config = dict(
    init_std_qkv=0.0246,
    init_std_up=0.0246,
    lr=0.000312,
    batch_tokens=32768,
    doc_mask=False,
)
MLP neurons of a small language model. Each row is named by its layer, matrix (up: input weights) and neuron, and shows model dimensions 16-207. Each number is 500 + 25 x the weight over its row's rms, rounded and kept within 0 to 999. Numbers have three digits each.
After each neuron's rows, "fires on" lists the tokens most often at its 100 highest values on Wikipedia text that the model never trained on.

L4.up607:529445504521465467508484507448526508529504504481470495502452490532535500497517521498479489509511533497540499496520497538505519501469505497531507522512473463482527510485500467471491479513475545546502503507495505510485537474500514493522519502516508491503493561504451537530481496499482454512485497466558531496499443504530506490550496487526528482526529473509531501480515516497514505502499546496454517539510500514499511508506516507480532520510503466518485510541497478501503490499529533472486513461505477472496488479523500508540545533492516499497501496518476495481500474521452469475
fires on: "%", "iqu", " New", " half", " Tam", " Real"

L10.up470:560539483500505519508469492539499480498484462451502541513461483525532465498476497468493480502509492487497486525488511492502489516500500526490540488483584482510528528493489505494515544537573447521482529526498496543515500515488529491492474497479471487502517525526495484437482516507512469494468489482510475454509468454537501459506534486478538544485580516519505504498490505497489493484461559514490458505460498530489493535502459527544524477456525467510529482523510503523497528481471511539456515489514495486489484492514511535516502452491507521504488502514491533508524497477457490527
fires on: ",", "–", ":", "/", "1", "."

L4.up94:525477490511460468579473496490448492491502513467461509479516529503495502503494471450492518479486531525490523472499524485518519490529492574514473534497528483519480526514514469527467487501523478499471522489544533475460530518503519499472468528483525512490541492488486455513483495497515498482530461502506524434521464489499499516519465480526548479524519483504484511486501487499522467505486446490527474513508485476448484484494482496527550496511480517479493493504476496481472491521502471506523511490494536468518504535489484503490506531555505461502503426510502523487483453490471438509
fires on: "ü", " Other", " III", " We", " Time", " appointed"

L10.up804:528466480485510492464507502483457484494492513508511517489468539525520496481498492571510507509513475500484468503530511474519482487484491564486478519536473470484504511465506516528510476496507520535515509540493473479525474521477473467507500491501522484497505533489494516492509485503521530478427506512465518504480493523562496513509521433460567495549483495527512461509500534527463472502492535489501505486525498491515527470560483487483504526511492451496496503518489492498485527498516496507537498462483528502469500473496518494507520522522477484531451516528465524508502472510501514520
fires on: "y", " to", " and", ",", "er", "L"

L10.up1196:545460472503509473466483501509518505541494469474489480487487511500544532525474482487526494498493546482527505511474496492501507489513494515477493498447504459498481477497495526522495466499523468484522528504465513525498507497498469455508502477514510509497509532464523493504483496478475514500509504528522480479520507446480526472497487502517495536481526492518514496506500514538474434472510503501472482545544481471542510545494477495521531513541465462513446480502486486520524504477492527583457517499498488512446473496506483537512531464530506483502526491494499462463513453480537488528
fires on: " of", "in", " "

L10.up44:503487473492510489505449490500529467545510476477477485469511515521487455505512468498525536512517507508529487519529492519525520498515490499516496530516490524489490490505511542516481479523489497507530525484462498533508489477518497484503504486490478473477469524531515475527464524491500489479535437512516498436472506461531495484515493497446486507544508514460457470495508500506516480502505487491462473538485500503487504513436522473472516467565529522530500495548470500529534521503465497507488475501453512487484476494528516522508487493405482503531532487504448451486534519501460486542
fires on: " /", "4", "2", "15", "1", "6"

L10.up523:526510513501522536510523470497535528498439531510496496487489523510495502521521455529495471524484476527534526482472485498505491485517497513477484489491558531488487464517492530512483490478489508484524494497546490574510495475511487484499509466547525469460470540478489496481506523533506543547492487459482510478493549467504486515500519509493489513487535464476481499505555483488463469483469534475472467521478445513512524542508506450464522499539447498501512491527540492500542464509519508522435507528501544513523506502522507517502500510487502549490509456487495509504473486486460491494
fires on: "201", "in", " of", "un", "an", "ex"

L7.up1027:490455524441432512493477466524519499496521542451480512496504537482501481476506470549481482474497518520471482530491528485473476509541483499518524505489507512533517521500461520512520517470472495518503489523500507506483536500508487503484520492523497511494460499499428519494553509437490520470480520484510534483539471507507464453417503491488505536467531481479529465509490520478487482490482516497485521449506502467487540526508480519480509504516488492510493511544450469493499447458524471472482491513486489564546485506489455489444508501506511482517490449509474510499481526504469467500
fires on: " him", " head", " career", " operations", "hn", "ail"

L10.up1152:499536485512491487482464501513530524521486472472479485497463533561521503503467521485515506450503497503524505498492491505473501493489514504498511531475513506469534510461503527529483535530532456517496491556450526531497477487451496445502498497499485492500509513492498491457532487502510480529468492495497527420467451472528515482504517478545526475470535511517482489511480475485483509500499544512519497467523501535501531476479502525501501476507504485511465498489520526525523501492501521509501505489500469473508481465532507488516514526502480510473494496538482505438488482465451425520
fires on: " and", "–", " or", " &", "."

L4.up1517:564503483507525473497537498506502498469490438477509487461505497482475497500456464512447443531498493483495504565508491510515506490449503475553496498550482499457505537521493462493519487490458480507480497515496494462529512463520516490452547490517581493508497486543528516489460476481538507531492478500481473472478501483450489527497507518497519484482548498472442458508501498465515492500521513460485506536488515510540493526493526502500490520493533509509461503535533512484480507509467503519505451495546565505516505474515492499474532531517509491472532486453570523492502451459467497505
fires on: "=", "ain", "ac", "-R", " Prime", "ger"

L3.up959:521516499438476524473499492467510507489492484495512476492503516504485489490475498495528521495510518485506480442501464549510505532505493478497522501517481506499497531405547518507491523524514505506525504507441524495493500473497478515471545545482486505485466538507535531479474516492487520507514484489521504515447462419525508483508513464537508480508504507484466548460525535519506473514520518508492502508487500535476536507489497491497507480522469498493541496482512478530477476466479525535524456510494534541473492455501480506421505498510531492494486486474528524480512550483530504516
fires on: "if", "ü", "ö", " make", " Oblast"

L10.up378:480493520514483536502504488519521504507442502515522504551504515521500514465494498533476507485477497506491487489483473509555486507489451497486429501481513526451514469460490506486524491545533527493517519528525471488499529465465490485466526494526506512514523516507483496525492497508480519487506477498524539507504512512510484449482484518549527479491483495475440506513510484538495501528485512509510541538525485516525516551533490505528489495499476527505502494514527510487510490528472503536490509532535504468531496491494477486473507443522532507410466529533499524479483520492495539489
fires on: ".", " which"

L10.up1036:506476484501529544467464530507502503471477491441489497495465536542501502477456499484535464522498519524506500551467498522471479490542492498482495511487475477500534546487503553488513519525505505497503539560451503509514507503491519451517499565499482479495508514493514528485495523518479506527485521485486490483537473480488503470508525504550493500479530494467512447553482517501508525518491494546467478496491490530536473505494484495470497498475549514480543500485507489535501489532517529550483503504488451465512451524514470505501523515537486480471482511515504514477473489466471498451
fires on: " |", " |\n", ".", ","

L10.up546:499482511456506487478485540485456533464468498457511448519485509487461498527474511522503499551512487504499508491503507486498487469488489471469456474522550477452516500468523527491467506525551504513495523518501507510520508470466428473476526504525514468512483556513482528451530511482506477506513492499484575466523505473452500466480523502530472539478462522472506475522491499494482538493501480518520445567505532516542485523514511487542481471490510521476513499528472490530494492495548535497505516494543496484505502520474492548497504458517481463481508515494519519495514489512500519456
fires on: " |", ","

L10.up485:507531501476504481500522490454500470474535473480545479516494517506491542473527484517497477484492509512500489520470511475558519490521496515559519515516504514434510488502511518509503510470507477498493514540487503518543490476485516494451464461542505487475483534509447467495513507480499522486527483504535492453496495442521520498460521506463503504516503536479488513468489445506470446527492491524523495499516496516528494520512499497500498479530506485512518513545487512508492515481535486527437497569517529509500479491492526515494498473526531524474523479500484474469523544519522516529
fires on: " to", "ly", " on", " of", " be"

L3.up679:512497493464514506492493495518522497497481467481453497500525562493538465491547509470581486490496505504476443508475485542513484480480503537501502477509468504521455541500492493466485443480497483475496506484448514495497487518505486492524478537479521472476543498490523499531544514505477499469517472478450546480525505488506480464474468461513508506486490497454498429485502516478500483540539528510489475506493494481502481513502511495467488461518542505488488486502491435513485484518515500502490538549511539540475492514529493482497507485495533495504482532517497495479519523532492510574
fires on: "ow", "ony", "be", "ges"

L10.up873:521474493513501530518515467488458518532428522499523514527465520491513518489519470489471507524507500511514512480474471482491480488532475476504469543485515496500477493466489457497511518494523473518467540576516514479510499432533505545533539513564477512491486518511498512482501514460506512482456486501533498516524510463486478482482526497517501471496498536523469483498516452520513476508486483524471521503462499508572492490496518498500508496526510511473478484494474509489488484496491507526480506498478462534533503496489491536463482478554494573452532526491499505468530527499489526529
fires on: ".", " She", " He"

L10.up424:508485526465448509487496513562509539468480488487497494444494558511546535481465523502478496529523470499495491498538499484509489517506513566487487544520489490467536534472535516483513510491492467514469516503504496462550509542463499514487510513533518494468513482506481567543517512527533492502468527471486489477488417502531500494467525480491540504525489499481517531488451535513471509495455537488536460521521513493509516516541503465474482532462529468505520491492503506527502467489505507471494491490521510501508510529482470481503482466492520464500497551508523477483538516463473479523
fires on: ".", "–", ",", " and", " Board"

L4.up1114:504535502490531491509513499509500504518514502485495471472475453541512486500475521495512473478502523495486526503516499481448500548496495433466497492536500487494449523486475442537522476492432530524477511464526498491454495568487512489534500509529521512498511518488424514504501509464480476466489513504509558486515493469499502511474485450520471518504493484506502493478492453504524508501491467504504497496526493520481504539493482497481512531499515534486499508520546515505518503491506496534497492519448529474484499471426507489490544502523521492507553521489510496547489503488505479491
fires on: " ground", "ire", " Total", "13", " Population", "here"

L10.up468:510507510485496474518495435471535497486512487483523505487493559460490499494548500449492488493522496493502502483465493458513522480517473501475510538530458538480481530485486519464485468514512499518528478473473518523480511445473492482484540504517514499520507535525507498499508505475493501508483514497538510475515464463487454511527477493504505479485537524414479514455501458505508506505519519524498507479523478507580494520497514520495478480478475483484471476502471530507486497471508503541483500500515456518534488495528472522508506516468500542475514510523517524492485492452520504517
fires on: " of", "s", " that", " to", "."

L10.up1250:513495500465456507502495534483454525500515479484524469463539543528515491479484483497487521522502508536513474513493537519492479481498523553509510522531492500498486474484507494466551525514492498505514520535539453485494565506501489430492496510543530511461468508499527518468498466541487493501461569518509493471546432489510499497529486450476531522538479481460499528477458497482485524504473504516472514513529475538494501533518511491469527519509509505478533478509487503494522498482480524505506437513515544487476496456479510543513526469498452501489488496495471503469527519485442533512
fires on: ",", ":", ".", " and", "l", "/"

L10.up571:504499518517537510478514484537494526505498483461491473527501494477517550500467513491470516508498491493515525477474538500528490470515469465452433501543477525500519557484476483463493507492506537503522509506512498451496554473507472505480504535517486497490507563526510503442476544529467487510471520493476495449517471456488470508503516527507478508509460479459468477496507483518456518516510497531531500500516515499543471508500506493489574475471515491524512499520503448524462479485505529530515502511538506517525492497488538581456511459532518494477492536512500506490532490480532528514
fires on: ".", " however", "\"."

L10.up449:537451521460495485506505470518558543511458509462526484500473483529515519497499510494497478527496532573487513494433521472496513504518503485505464520465525494514496430514532545477494496537502468510477542488495511481481510478510464513454478468518494502495470518517499513473535498500484514495476503524514491445512465501475478494498515481516518542478492502494487447503548479516485471512509502495466509498449488514492478529519492503485527505490499475520538494519468502493503474510494501501496477456543576530529513469506478560501560486484506509484537512507499488490462522477500506506
fires on: " with", " of", "n", " where", "an"

L10.up826:568493463481511483468481500488490506451497486474505496521460542517536522512468456434495488497518476508493516536518485495505479472495482497557518518500519490467473508445512510490507493509492485505529491499533503520474489483473471519456452571510497489506504516500503506445500510494486509510456497503497490476467487457508505479510535528505514485521516497523497483549508492518531509485485567560504501515456481523507502504485496483466510504490518445531512506514482511493464530462475530516509513482505475529514458471490482555520486474500507508506516489516514506493518515442452469583
fires on: "s", ",", ".", "n", "4"

L4.up1362:534478462504506492525538501481462494490478511493521483495477506542531536503517469507475489490489576499496545498506492554465502515479509497524514483558530487442486503502493510472533476507479499473529487483489512472507481465531496473507555533533519494507510469508543531502471504504467517488485504499511449471503524470572532497522508514494551471520545527499426531521535482530441497497526530495529489497514510505478488478505516500503493519498478472515483507512504561477480475504495477511497497508478479474514510499507506522461476559524485508481530501497502481505538489537452494536
fires on: " st", " Prime", " later", "-R", " same", " sw"

L3.up611:490493515523485485492520493480489507512491543488522527500499520568530485503511530466496502490492504521519518466448528455519484519501499491493506502468515490477498540478518497498472488555521467481478527541458479507530526496510530491477526488439510475490475549471531512459477487510534427542464472534489474491484523509488513477522533515504505506540518516520530452527494491510538481482522504486463492451471495516516515439496505494496524470524500453450522448479469450449515527506499495529453498489510472497455495493536481506510515483476458514512526515465487516470520521490564483502
fires on: "w", " As", "ost", " ad", " sum", " staff"

L10.up1199:505464457466493499510470519483513508519509481464500501475462521493515479501481494509483494509514477487532476458520465484493506541499494486521517499485481469471532470474502494485552495509533478470514496494496464526460494478500451451505482514519553493498476581483531504508523477453471449517497534461491486461471463435557490481542498510523514506540480506513515509462507506551514514544465518485508521484522500516501535518518470509526531518493477477501492488510476512496536485509516544546504486503514520493475503485510516491478529510497450480504516475509519500473535462510487449467
fires on: " of", " other", "."

L10.up1337:500531514471430526466498520462513497467526474476567518476472568513497537484522485484490495477501519488493467542485492515540524540518495535496538516516495483433544514511485506491529514511498458523472472533491495476509542503513472490509556471521500506478486512520503504465553470492484491474492472515528537478506481511539505513487503460506528484536480508468513493521488524533514448522469483457484511440482506515525506505521507519479495491519497487519469471498490474498527475510516518506493483549514548525508536528549521484525484466512513507485489534491494499470538550501517461481
fires on: " and", " to", " on", " of", " &"